config.toml
init = "normal"
decay_shape = "linear"
train_tokens = 220400000
MLP neurons of a small language model. Each row is named by its layer, matrix (gate and up: input weights) and neuron, and shows model dimensions 80-175. Each number is 128 + 24 x the weight over its row's rms, rounded and kept within 0 to 255. Numbers have three digits each. A neuron's up and down rows have the sign that makes its largest values positive.
After each neuron's rows, "fires on" lists the tokens most often at its 100 highest values on Wikipedia text that the model never trained on.

L4.gate387:111139141112115156123103152132116116101133122138116161123119072144152131144120131119153088161146127138110161122169141132144133121126151098073108117138085137142169120120092121146137128111101159095171115135131178113125128144109183120150141124155154121122131101121131131086103170161169169145
L4.up387:096086153147097133113105092134140066137098141118132125126114136180115159116148106146155188127176095120107114118139155107104163139074168113123128131129104136143119149120112165136144148118114141150138117137094157096138103154107119099130140132127164089138115129137127132139166144118148162123
fires on: " |", " Kingdom", "13", ";"

L4.gate678:153109152106134157160120172140131125143155100135159118175123105154124122139114146164120114166123099138152191152168113121125133105117120072127120162108124084146111125134136100103155084138139114158154137097170203115117077087110174147120095116086161102088142122128096147130110137144126133135
L4.up678:136105127126131088136111136110122123186102104124080127152106131117101125130145152115131134126155089171126200106141138078114134121082145138069127156153126090134109139182130155116134114116179118172121146095150139079143097100134143167151133165116163140149133126129097127159079166146144127109
fires on: " |"

L6.gate649:131074147120142119147157180088113146151180109116106117117177126128131135132132118131130135153144122117125151107130148145092135112129123141125124106106084150127129116107168087130133140139164162149084132131115139129142116141102105116133137091127134144154138149132123119134111167181124096134
L6.up649:151127155129142124170098146088130087158137110116121108090118146154088110091127105127110125147138111095116137119165139128101090128154106126083136137152084095095134174150147104120149164151113139136134149143103148120150137128163146133148128095129094106163126136128129128102130128111105109131
fires on: "u", "in", "ar", "c", "h", "l"

L6.gate769:096136170143153131116116163103131136143121187095098124111116146144168139132095158105110168158113145126118087120148144162104141100116120127109132123132119087073154139096148093128161143078123149106115143152141087136106122109160117120131090094138161160147102136105073127128155119120145129145
L6.up769:120173144123124172110109131148117139094173173106100131111118114174161163122102180176138133141112111148069119109114169156109131141108120151106167132107118096096100115155116150122122128137104088093149146157133178176159139104094149130104108168120128085102080076151105150109102149116140109103
fires on: " of", "ag", "ut", "ad", "\n"

L4.gate805:161100150115172132097147064139100112099116173144134098143145153131105148110169131080138135107114098122156140123139190136175106112136140127110143122137080102147123124112169130119185120099187150134109126167137136151103124145126137106174116125126111140180114124158100152101147098115150108125
L4.up805:124140155122165154097105139119145165090126136114140149156121134098126112122104141155137098128130135174134098093090159100191117139179129091094119154107114144148174123075149111119113158173142140139113107139135107089118149164122117118098109098098114125091158107155113123133109177093135130141
fires on: " v", "h", "ad", " y", " o"

L6.gate567:168174130122178137134112163091146145117125153129166117111143121126123158129112083090134107130130160157111107142135149139110123101150119126156159137089147090122167102096119102159100163104115133064167114156120109131111119152125103158117178111137143138160101112125129170173160105111133130171
L6.up567:158146116152141132145145116124141182136104149108163176156093168121103084139130105125112128132160162091135098147158097077105136154140138117142115131070154126137117118150135070133090135132123130093129158098136133144104139144098136165099173080158107117132088132130139131165119151094133163135
fires on: " as", " which", " that", "ing", ";", " and"

L4.gate394:152113142133171112131126130134126143135113164104122135117126096108133095136132110086142122115115183129135096108110141106120115125153127129122159176104139116149130094147134120135130094110093145126128115096124102142122094113133130133134136100147120103143153110150141129118118132118144201127
L4.up394:130164111139181126102132137153115130129151123103120128123156138136117128139119133139137134101169111141132132112099150114145111112129134119117132152103159141120146107140101146132122100138128130180131123118152146130119136157103091100132165116134120162143151079168116147162078122178079148121
fires on: " R", "art", "ear", "ar", "ru"

L6.gate87:127109130130127181092162125131152101122109174091149115088123159150182102117153133068123136151162154101150110152121162100103148110119125172136142093109134104137106167121131132103122126141154113136132169160118126145118126147100107141135145117090109127144120139093112105137112158140168081126
L6.up87:170113113101137195120140101161104078108118102139137127130132128161135138143094118116158151106168131142154116137116098163120124109153150162121135082153095130111138174100114129121120133114111101160093141152105084131137096125139110113088156116162126131126109145125123129136148160103105105107
fires on: "ed", " be", " was", " been", " \""

L4.gate588:152124118131094105135090115121102126105110114056121143106119149078125106109144133113137126106143177127108111128092139103113131137096135107126124115116148099122123151148118114132125157155142152143156123145144105166072124146123121138114102137117123080114132124105151156150111088159133124155
L4.up588:163125134129058108149142120172084147123116104115099136121121120086139119113112111161080148121134156152160155121133114119100119150079138083084137115081135089132141138145135148130107132159164154136155147136097163119138126110150154107101118128146134157131141129127131160080111142138114138116
fires on: "im", "am", "isc", "ig"

L6.gate58:145179141094115148093161134099079100114138147155113106172121144075117117145163124105132108117162153124113136134153137163155108121159121109146117146160125141142173127131123108112148109155157151149177151123098093150116109125087112124123120092101116112103165149132100140118172118129075099199
L6.up58:127134111121033105114132113131147124107141167147153134126146108094126129135126120110135120126124156131147112156157138162122173136111123125148148187129137113156130070111168147168141084135160154141140130094138177118147128127142110122089160138130081127108119130111108115088082128106142119175
fires on: ":", " of", " and", " were", "-", " for"

L4.gate276:145106115157146150124155099136151107137097134135092160154163128123108116121150135107152165093104151129146169153111141163117128088118128124088129112117093108122119130144090084136132144147114106123142134125137121122155138143105087132145129092130143171113183119148112174111112129170130118136
L4.up276:104178083155167131128160059122150115139168142102136121153152160097129129163153120110159175151090159127135111093111110127146138112102101123118126111148157131149132114107118142173141166146134147075120103147084125133153147133121120110139120110112130162159155131113113142179104134125114139116
fires on: "ph", "oph", "h", " ph", "ob", " t"

L4.gate1014:137117163141132082149114134098149184112093151132123118127136149122150121136130142150109109100111136131103132118116117116114104109161100086125121108132125114123114089126139105138119127142114172132128155135133177117135124151170093146139091106131112115170103144155124162122113108121142131097
L4.up1014:127100141152083126143151157130108159133122111131128122127121107139149135124175079127137157134116139087113087119081157136134133122123102101114098088126155132100149149095197098144129101134144128166163136106104153140150161144098143134119096101087174119171181123090158187134126154128165113167
fires on: " C", " B"

L4.gate754:149148122111125118149124126120117127152145124120126153136099091158145145118150097130097103142177119094087122133098109163097131121139124117138133189114145215167120101129074131114147107119087108145128129142100137119138136111087111141102149109121110151170104103148078102131158163168104122123
L4.up754:129121149146133155155182178132125105136119156142127159116153136118126120133154112118179132113127097098082095118132160098148131102143129098159117121146158132101098089134059124166124131141177145101139127173115090152132122129144062110143186121082127118109142171118117142102156157150160119095
fires on: "==", " was", " were", "===", " had", " =="

L4.gate355:123129113109134159136128105152101115086140166137130134144141145106136142159125135101185118135196117115092117125185080118189102092175137112099160081137116144087140113103148159128145114116123148113155174134093149103093168133089107149115123112142146120134134171125134115164151084136134124131
L4.up355:117143134147147151117114114158097197137109139144129109129140109116139120132079142187120095109129158172161149082125137109147100146163109154118085125088111138129127120147168084161158083159140129160153165161086106123105090138094154129128152086166110117143115122139155103151140132098104185117
fires on: " and", "\".", ".\"", ";", " his"

L6.gate843:120134121149171170145121170129120144109107162129147120147149073115169101144184120112122115101148119127093130125143108109133138137114088107160111126104119135142156106119149098088100119107139128160141131092111092109083102149129156154138118158123158125056138136107144178120157109119174145157
L6.up843:104076134158120098103120126079167134117101102117134158113135082136145093138162137084155114119106142134130202149144102075139174176142091090153090126117152147113158125133114171115165142132113094149095136105131096152085121102146156108164105112130136115094134101147125143124149103136128119117
fires on: " s", " ch", " pl"

L4.gate246:162107111130128089130112127153124102124149120159110120115146113105110131127168138107120153117092151154118141104132087102099120156137148126176114167161137101168126092141166101116133110155092145126167157140135142139130086136137130136144120142116121175121126156107149094165126181130144144170
L4.up246:143125137144126092104108122114105113140163138140115104133155144167145138141160121140114139097124169186135124164171115109138109127134131146097131139101149116118100102136120134131138148135145134111156090157135129096135148136096079113105116105112122119135137107138156113149150164106170122149
fires on: ":", "-", "\n", "s:", " 3:"

L4.gate316:058152126149111154112148156099136142113157092146173139135126163117116146152118110148141097144131164123129098130133148096114135100141105106106168122113131099121141135155152112137141136085182151079131093157111123119135121157074113139152118129087148137179136146121139105150116121109113127118
L4.up316:078139175135164167118102158134108101137159158147142107123111118115173121127128136142141145096136158176098131124133170128094142134132091127167087103131110131101128132109111127102150135117168142157202152145121147116143113138118142110136091109099102152126124137177085093129082129126150129195
fires on: "os", "s,", ",", "%", " following"

L6.gate786:161109172127138163145131168166137140104118120098131080110121148150098091104128120127126135173137121113095140122121140161118132143171122081135143094099115158101123135178141124128140125097159139147144084169110117052096127103152122182128107113137150142132103131153143127130138110121119113130
L6.up786:148084189164144138136111165168119150152145144116110115100103121123166124144120127138131134095143130117110085086154131117102049122145141130155151097176113137159098169153110135096130163122119091142154140167158124139147141154161099106108137120126104168136142142103187099159098134138128129114
fires on: "==", " ==", " career==", " life==", "ackground"

L4.gate344:147137095094134145126114130136072109136120113118124161155124124135086169120104082081123150134122097098128153174126083137091089143158128110082145144120130107118122094102135093114117098123099124139187122124136152132181104147154134125086149130149127121150158157127096155147113124135111135114
L4.up344:134129135114142119158081143136145129151121099103130169174127146155145142132100154132145106105110141096130141128093143140111146085183118132134162127109124130141118123109098127140122080159145079127130146135140168060170136124125160158129144156129127105162126101137102191134086098129077142111
fires on: ";", "-", "\n", " and", " |"

L6.gate794:118147150168163166164146133131154110162092165132119109077083120129151108139136145105127135157117143125149133116136173140107117133189091142147148144145154157167127109122125105131105164111118156069128111054128127118108110120117111167124136084173132159140149094152155125142145087134092131093
L6.up794:137151113133153153108133144117107122139118161119122145039087123120128148168170108124119139147123163114142167117135167134082179102201098143127166129092127146110139148116095120135147140156170141121139111096093139127114126130119104179114130123103146114152142106150110132140148102129140130088
fires on: "\n", "/"

L6.gate474:134102115145157089131084133150072134114159148141128109152090127107133144124178114098157124141104140160115102137102106101162122127148167133167138130141142145139135141119139169119134156072109123198106119157138154122084113126093122140142096103093110098182125104164139140157135127137130109146
L6.up474:132146099160144142096120118179135135180160098135135117117129141136153132132141153129139151150097114160183150146147126096156122128177122127135097134099182094122100075135148139112137129107119092132132101149106141107168102108129146120163067118112115131074117134130151143105118133103095146160
fires on: " p", " v", " \"P", " n", "v", "p"

L4.gate18:147151119102091159133108117096110103143097119126118151100158153076094107173145167162114136138147154132144110119120164145102138105114152132155145165107141139063129110104092117107153141107124113103126140122154164149134153131118135099106167154122156126124150149167123146110105086116135117097
L4.up18:140140122164140145127157099092121135125138135136150170147099126114164173142134111117113137119120162141091092101125122144131097152141090132135172125145132122117141157141155168129185109128154140072127109149174124139135116111110111100135113114147160124120142128159152095132097154089132069132
fires on: " and", " to", "/", " Team", "ets", " &"

L4.gate645:110130134119177088129127148127133194125124130152106098125141132124100205091083123165108074113153200150130188141112115186153116101093120131135097106110126145126119167144144170119149150139110103120127143125130155116092139116096089110136103135108117116139163139145094118085113113150134141127
L4.up645:167120150169108182116144136136105146100080138114130109122140113106173156122101090146145162111098153142104133113115090132081147132203118106134161107137170132138141083135146129127119100151120146103152131156101116101157167152162155141143166076110144119122099108097119156145136103115145114126
fires on: " C", "ro"

L4.gate4:155125133136148103160156105116093169126161134130123110118113134090122106082106121128095103120114174116143127099210103130150130124184121130145070151113106122167093108135166123140157101148129168118094140145083132162143120129144115140103143116144143124149126097127159143132155067125112122104
L4.up4:126103141122113135170152130137129144130121133148138108102166108106099134122141106135098091138129132094149206122135074116115120122168147132108096132147114107142117136133164128116160125135148102122124164157097102141152135143124134123165132090146138153127114077106151162119103085103127137158
fires on: " un", "e", " be", " is", " man", "es"

L4.gate434:146143140166134154104102118097130134083150160114096140130102144126100101111157095167103129127087128142113122131111118133068124088152156095129149158141175192124119135120123137130126152154094108163134162125140126162096100097173112125135126112140098091144149119155104121137116180106126154065
L4.up434:100157135143158135141130158139146096063134137083110147149130127133126123086147142161181135131110132119131115095132139097139099124101156085121160127116138122101129167089127118176112155153152139110179143135101121125142137155108125135127132124122131156154102138125167184086168160147116152123
fires on: "==", "===", " ===", " ==", "====", "s==="

L4.gate107:131159117123140102137088130130107134144117129121147094107186116151121099118168086120095127078146125091152143150117148139117133092147103096160112149120089136145131111115101109097144117138127165119138108142124142151126136153148122105146131072165146128152123109165109127104143141155132073111
L4.up107:155160096169158128123111096129076065114148126112121096094184142125114109144121128118140151162097126118104191148137119153141143116125054117158142127125092128175097106105137112076124117113150117153115153153132142127128106130147127116148126109143141099139138126156122122136098135161173081135
fires on: "ust", "ud", " And", " by", "and", " GD"

L6.gate761:144140072111133151170078093140126136146128126074148088102126132100118144116134109137099116100125129108117113124164166120136145132117137112112142133142110134161110136101145124150104144133164113151136134075163131112118160150094116117127154120163142163127104116136089143126139123119164147096
L6.up761:125164114146131143106103136128099122143131135129118104160147133095142138143143113171163118087114127105113131129147152106174143130139159142093106099119102155145155155112094136162108138149168104144118124118157151136138173152153118104121111142109122105087163081112131150109133086112180126164
fires on: "ab", "h", "u", "ad", "and", "ud"

L4.gate847:125147177141112143157146144174129129132153081166109140124121138140130104132118156122101121163126146106163122146134102200108096103124128119145100096107092120139123113131118164132147108099078131120111145145115084162091112153101152140124088114146096158139165113099155104190153124146151136103
L4.up847:134154143112092129167102127118126138122151096113198150089161169144117158127103100142148140092135168158131153112138126165107110155109112147102117134121178117133087115144127139170108153135096086148103166126087102156095096146153089097126106112140116136115158117118138144156159121099144111131
fires on: "\n", " died", " was", " for", " |"

L6.gate231:129125146060089087148111138122079151141126093153139143124151134116114160121120138102118118169159187159116135177098118131125103109097132115135078117131118099129128137135114117086112060131114130162100134121194076108117187112124092137167128150143119138133155114173134131096068120143133128159
L6.up231:152139151098131121147120151098101120121105144128131138159104130141138117104134128120136116145136110143109100107152134124144076108128135098090106159138119130109111107163126103132160183101149165123092145177135117071117143170146170102094133105163153160127138153107140092118151148132108168115
fires on: " that", "ate", " who", "y", "ing", "ating"

L4.gate1:119158147154172158113146106121138114142118103120146111103125175160100134138161114138075104161111183121113090115120103101129141137126105143131115163086114101120098126088132142111151179161101134194084097112159119116124169136118132134110115094122135106121127132135100118157113127078145124180
L4.up1:124166091197140144103154106115145108148143132140137093104147162135104115120128127157098148130100141162147094108137128120119124157128100143132135117107110155092158136121181144131145167115111115143093137150116131114170165131106105149097081108126110080131114094196126126139107130074162135149
fires on: "i", "idi", "adi", "li", "ori", " Vi"

L4.gate729:143144068154134122120128135101118167130116126135123100121174132115176126157152089130074164115142176104149110085136158111119159115082128147134114142120120115123166151109125150152143134157090144167120142136137149137134142142112145148154107092112129116149133113141124156127131128148119094122
L4.up729:092128133110107139115109154086132131213127156130140114103169082169142101093129114153126129135134105098133137114128085161134121144137109122124188091152144134152117154122139118115060126165146107143150099114164124167105142147128160090143118117141138098145120153146116111118106114127178133123
fires on: "l", " a", "h", "il", "ar", "y"

L6.gate625:116115103119163104104184129138083181094146129096126112138108099102168136151107144082104144104131104121168161080155079087144126131139135145124106111115143114108146161125133122131115100165071132130114142102146147131081123166136153096116129113161167117166111118098137114144127111169127142117
L6.up625:085159110150144145106143132137080146110135133141151083135138114131102109149120108136146121132109116105151137142163150158102141115092131128150189164122128132158163170138090139104118124118132127134144141100153101105108144159158104124131130074125104120150140122108119096122118149168092110159
fires on: "il", "al", "ed", "ilar", "ar", "on"

L4.gate986:109143094108146111119144166094162129184150143145090126097141120170152120128147110090118123109134115150185121122128109152092104090085094104134105112141098153157138112101149153103132121144133179096131177103071117149099125105124123128186125150090147138133133138167141116094148093140076123180
L4.up986:126102119104075166136142155134174140116156160120108108114182093145111143140141082149121161138116098112105114146109168114158131094152156150155139144142134172140088121093132156155152139128114105148141092134163118130104110147124157102142110086123087128137139162124162123133140129142144156123
fires on: " long", " w", " W", " sw", " C", " tw"

L4.gate514:119136166174166122177118091125105122145153060104100152140101152102123133100137159118129135135115113145145146112117094129165124148124119130120092124105155104195133132158080139113130132118136121176112131107157149150149110143145153144151104098154134135127097099174067113172113124131130121132
L4.up514:120099131149163127114122110140097127127132083100091106142197119097115140126136169104130121126130136121109139110186136103122144103146145144145075147165165135135118070152096126150159117055101170142168130122117142133102131151127173159126112129161130133106114132182095104150161123114106163140
fires on: " |", "-"

L4.gate995:126100147154091127127150075123089141169145077141133101078140095120118147110132190097094092113089116110092152125117116146138100158118108153112131094112096165090138136126142103153168159117077119157143122135130167144142118118103141100125189103125123158105185117154113076093121144134131100168
L4.up995:171140154121118169167129143112140136118133073167132128168143150169106131144087168128080137147106124149127075091119182114116107092157152134148112159137129111102115174155114137134187120151123068089134139135114115129096116124075122103178146153149110129125122108134109120082147144125165148104
fires on: "ia", "ly", "-s", "iz", " has"

L6.gate114:153163122096174101125113152140181151137101169139109134170121134105170088158152154113146165116092100131162070123135119145113126141136117114113164129117094130153090078093142129119149130103140126162134145126097107152169140095152159097144113141072147097127109132130130108171131151151115105121
L6.up114:135114165130131113113122103137156127152127127105083116136126125148173095121113158106162140139108076096098097121132138133144105136100107095185119073117112102169100138096121132126093133185136119122131132113092152168142138146153142115115111112102126147170079142134112119177131116109144141138
fires on: "est", "l", "ig", " El", " act", " dec"

L4.gate397:140154153172114109131132127107114153150098141144137122122107067079148105127089126141128123155105158133109139131093102087157137156124162174128128089091113130111157151122130171173078120113169165121114145171154164142137111105104163085093131180146152142108087176101112130148106130124147146137
L4.up397:087097150121104151145145111119096159151080128123152152087114131125136098144100154118134150131118134160114147127089121135122137123133161160119126129111123127135146155167114138171122102121109085120144116140117107125149133115103110128108107107168119153096142152096118135145141119102143155136
fires on: " Cle", "h", "ol", " tri", "g", " Mil"

L4.gate863:106132093149107127148112118100090143146104144144107151128180158156090136067148115134100146120136148095107150093131119118139084117140105123166120111139107096116108126167129079103162115128132138075134142122134168165138156140087130162129145103107139213094136128122146114157160087156123143146
L4.up863:098076128130137157131117144122118150145120136129112126137157150146114101103155129170078154075154133065148109108110123095124129097118120120132116111175120112109124120160116103142174142108145134109132139099129136123114136166088133166124122108106139176092119111173106103113155137168138136149
fires on: "ate", " Med", " hold", " med", " Asia"

L6.gate280:141131147091164122108132128104117119163198081121092101062101158144116136109148117145125136155099153134184131160132134109169078107145149149093146108127115121134143106154151149123113172087105119106129145145126170125119169116114131102124104106187109162160159125109171110154102116126117084154
L6.up280:131172116164085127170144117138117113107116142078093113098111107134130137171103094122118098150098159102128113146100122130144140142168093126118169135100131183131111144152140137159141104150087136116150138146082127153136147139091157117113090103128125145141130123099118114153135142123140119138
fires on: " to", " r", "-t", "-c", "/"

L4.gate928:160129131155120103093147107112126149114130134094157116121112165163116118105110113113094155126122126132142142106153118140146068144087123159127078119136086156157120106117126097113108134123126144148122132110130144165107104110161091115137153057135141142126118101128129111138093095072182102101
L4.up928:129127115120147149102134130136134121111130139160125121128154093184169135130137095126122163128147107114116109129194116094061076112140119177116109116099118148158091112153100122121158105120115128122111153130128131149117129154129102093091132120176076169127129120140097139128125145115181151108
fires on: " is", "o", "h", "ot", "e", "a"

L4.gate858:124157140155137103137111134162105156139138091127129140083095117130118166122086135110125116140141169118094129131085160168129110052113132128132106134117175163123165108091101125130163142172097179095130120126114114136116159151158111142132136129153095147108153136123126157121159154134185117078
L4.up858:114155128090092138102174112110154156129132130113139130148158164143157163136160128149163126090155142139133114130113101104124115088170128115121168132103113089116120077152117118138133157115108112164150160128103176101128150112118118133145160101180135157117104164196094142139104134106129131120
fires on: "\".", ").", ".\"", "\""

L6.gate500:159123133139121094120148089142110127171067133160100109166149150117120116086136122160146151114130105121132113124105198170129141122090146099127144128109103092115125138144121130096163112119068130112133136160123089111110127134163161092123093136096130159163110131109082188103126126136168154110
L6.up500:157174138142134127108139147105175176104106199122149143159078099143103130116146088084155110125159085137141164110104149179148134140117116136143139106128127123122094120116151144097129146150110095153150167118114138122112112169114136088125091122155138139163134117131140155126102098116160140143
fires on: " My", "y", "at", " By", " my", " Kat"

L6.gate430:154139148113140112129136159156099110098128128155152124172127141141094143144115153105112090104162166156156109097114166065111139094103141091130136144140157121141145127123151153094113092110150086157087145127134124109128158102087145126161138120134162126133096116098128180120133077102133141112
L6.up430:105137129103118107149155113125120118160111108118115148131132153135137148133103145083113103124169094115125160147124149180063123151078172158179132103163140092169175119139123118126090107120156092108163124113114145143122174146095114117159113146169168156130143140089106124105137058115104148173
fires on: "E", " e", " \"E", " o", "==E", " or"

L4.gate879:170123093145148150133140118143096132092112087150124113128140103140121118161140113154131150125155121105161134107127108092080103139110135154148085158139115131161122118127088124134119142115122138101135133138092146132154150133107117143102105137130111149116091093103152139174157147116116108153
L4.up879:110134139148129135120138190108176136128146099138195102098122104062152168119140091097165117119111118124126133130160126066102151103119133083127127111111122108152097104125104120110135121132168159114139133139112090094099156120150127119145108128159134145070141161127146159185110126137174114169
fires on: ":", "s:", " as", "—", " with", " for"

L4.gate511:161078128142105145128097097132133116133148130140118122129144104123139146103110134139138107156105113139103136144142096130140128110127141111126138085132133153091093115154112111117183132119159106098107127143108134130151129138118098159112143137123149127110142119180153120149145122107150081178
L4.up511:119140071151103126141125178138137124100128151088079137134107123124144083094096092084116109108114167124102094093141126139197131137135161128165117116116117118137100113149169117140131118116126142128168123104117133122140120165074143151124142105087117128160104122147161100106157123134105133119
fires on: " med", " Med", " Labor", " constit", "stit", " commun"

L4.gate215:094126165153133133110135155172123175111146112144118154157096134100129141140079152120125094122120114111111105076080124155157130140120135124119120117133099143120134123088101126171155120129134134134151116103150155152132136148146141152164119084162131147118093125141111140180107127131119149152
L4.up215:095126143087153157114122167125120139074094177126119133142105107085133113112058177133122120118106108113145119112104140163080164145104133184083121105135093152117129156100100140099145127126140141136110147134136164167142141100117114172129088099108129152131143160154104148150135123146124136089
fires on: " of", " for", "\n", "W", "F", "C"

L4.gate513:119093103097095150127109162113107149111146151095110121155117149136155111180125149134076192127135178115119182096132109105168110138097147101134127181161121105133112130137136126143164180150160178154101122139121175147127070100149119128175113107121139106120115098167110128111129106105116130143
L4.up513:124132102105124148110168124131116139136143159121087143147123169143132130136155169112082127107123161132135140115135075107156111130135128149107110177090154154150129142147128128155170126118141142118137094096120094113126122121115121157147112067084103159109135111116150131122108150118125156148
fires on: " high", " High", "able", "ar"

L6.gate45:137117141127108144125109141154073134141115155133129092157126118122124182159152106155118126143152138119134108126111120094162098143147095090076123134093139131110142135119113133151140098088140135151124158130094099103161130123126155146143120136123067131167164135134185120144129085050106134134
L6.up45:151151150137102125122120137133108147135137142094127157140134121101168110116142078173146149111190104121124093121132140083151118135129097129120122119089085115123160124155156127105117120146130138105120169141111133124125106114192136116130160147133085157115102125103130124136128110150118142125
fires on: " ==", "==", " d", "s==", "og", " as"

L4.gate773:141184167138129107116121119098103098139117138134158120150073135093157081127171147121122166166142123130107080130152086113102096142120121147129153131128144166138140153155130116078093145084110139090100108134120117122127112139148133115127084124110101155117173125074126142118168121139110125090
L4.up773:143074120132156133118140112126120118095090128118104149085120160103102109093087157133158152125107123147157131146093191183131148100131143143109119119125141141119146118107105068128154134175162139149163114066171120109126145098119125163145128113085140132125147147164145144158072166112148115152
fires on: "-", "\n", " game", " t", " footballer", " (born"

L4.gate902:134111129096159144101079084131122120151120144142122124143138169151138144136155076143152120142134106148114151128143117164078126084100155094131178131135187139112135122153112084150120134128129145122125118091124103122143116145128133131097091138127167137125133128129180140158123121105114099101
L4.up902:091107101100116107160122163101132106139101143159115129150123114156079126173121147142117103118095138148154179089156126149138175122140148119106146140151149104145110127150154118119124149155156089124149167105126124112145080078141188152107126125117137163129148115143126079202146124116150122133
fires on: " |"

L4.gate883:163102135154088119105132143109133154187097123106082122120122111115090103105078101123092138107106105133111119084150147123150114108112098151154073111145074125129130095092116118137169127151123143103174076142132130147101156134142105113134106152139139122108090166122139122135133140112125109133
L4.up883:122128118183139167110113147062132123146140124175091111127112123130102152121114104143120158078137117170117103093179131074095137158077112119162135116112157147110121132123119133142113168131166140123104127082113116092074163121153126143118141149102148125103112165148158158111118126122130141140
fires on: "a", " Ba", " Sa", " Ha", " Ca"

L4.gate237:131143112129155151140109128127083135139093121117128095146112082135149103104103100096090160157107077104119117106168155122134125139106125099130155106074116172150118081126149121139183084156121139183106139131078122131115110122152113125111110161108171152164124126131140097127134166137115145142
L4.up237:138148143126143072103162151137123119124079145115092154124095143126125090148144114079116127153141110137148116144108131153152117151098129157113189167105126105136152126126155096092103151122157130140127086128108130137138132152136085112118105126135144136103117094110141080131126137135125169128
fires on: "at", " Nat"

L6.gate437:080107140124126140149114135125140118099089099169078112160122154091110149148075120111152150139146086189197119160077133115162130093176156126136128104163112106156114140110103149115144138147097087136130093121126053057142121121137122124137149083121134150147126099101119135135167098112109102141
L6.up437:095141137138104129116139146114126125164115106133101120142146146156092171140149103125118105098133111126165153085116133162125132053134135109120187131121111109119153144137108147130110157131137124162145147107128154112110096132088141127169164157142122114102160134156120111149156115134127113132
fires on: "ly", " no", "'t", "ily", " to", " not"

L4.gate121:149144159134128151133138170096111108139119086141153100159090151091146115142128164139134133147128140126108088079136121136102116123129112074138134163132114117120129114107135145197107090145125134135097108129062139107127138117150138103102070109146149133118090137132129162108177126089120150178
L4.up121:112148125148136125126127162096139128126100149137144145154131101135122110131146122149134118122138148082158103141099102139137127118122115129124173088133152167135070116110147140124092104201178129137136138122096150148170126080141080085134115097183172133117149147145115152110114127122137142163
fires on: " Al", " in", ":"

L6.gate588:123162140135146103106115130122133161130147153118124123167152140170120124169127144087134133155095147146140092101117107149086116129136141154086118146105124142162137130136116082114102105130119147155112120115129132128123124090112137125137111197103130131102152154108115098163117148163107122177
L6.up588:122154135139116145098094139128160188143127122123118121173137098153127094103122105125111129098102130098120123084109100156106132118106138168138130067156129098106147145094147203132126116115140104142152143103123125138131158148170119153099074115180160119116100120133135120190093115121115125122
fires on: " under", " that", " who", " |"

L6.gate824:152095139130150106124092097119148151137109120177126125117120153116107117191135145069149144080128137139136137104123121154136173136141162100095106119116102113112123096130185102129125147162117110139160157148139090119111149111122107151121103120137139165097151113114101137113127143113126154146
L6.up824:180117113100172182131121069149103166133129118147089121144134126083138109167105141137121127042127152136180119144118133085120146137126201136178138134121131164148139103089090134134139088124091126150103120133119110153131127096139134145151135107125133134138113156134102127113165142148115113098
fires on: "le", "m", "ph", "ar", "er", "oph"

L4.gate826:124118106089116116148136154176158105137137108124135133174125128109120128122129114163127166176167111117092142119126124125112129097102097133144105111121118110159143107123156184116181160147146147147156086104187090153098137125100146151112117104148118110122152165126109110165101122086141142077
L4.up826:126140136117163099144068105152162111154135151117071156117099104130141132141168137155123131189181097112098135115095138143156132093144126180127123155150141161099127183157133149109130109116104119159148144098123100087115145157101127153134089101113118092167153114121146118137124123100111119115
fires on: " |", " the", "L"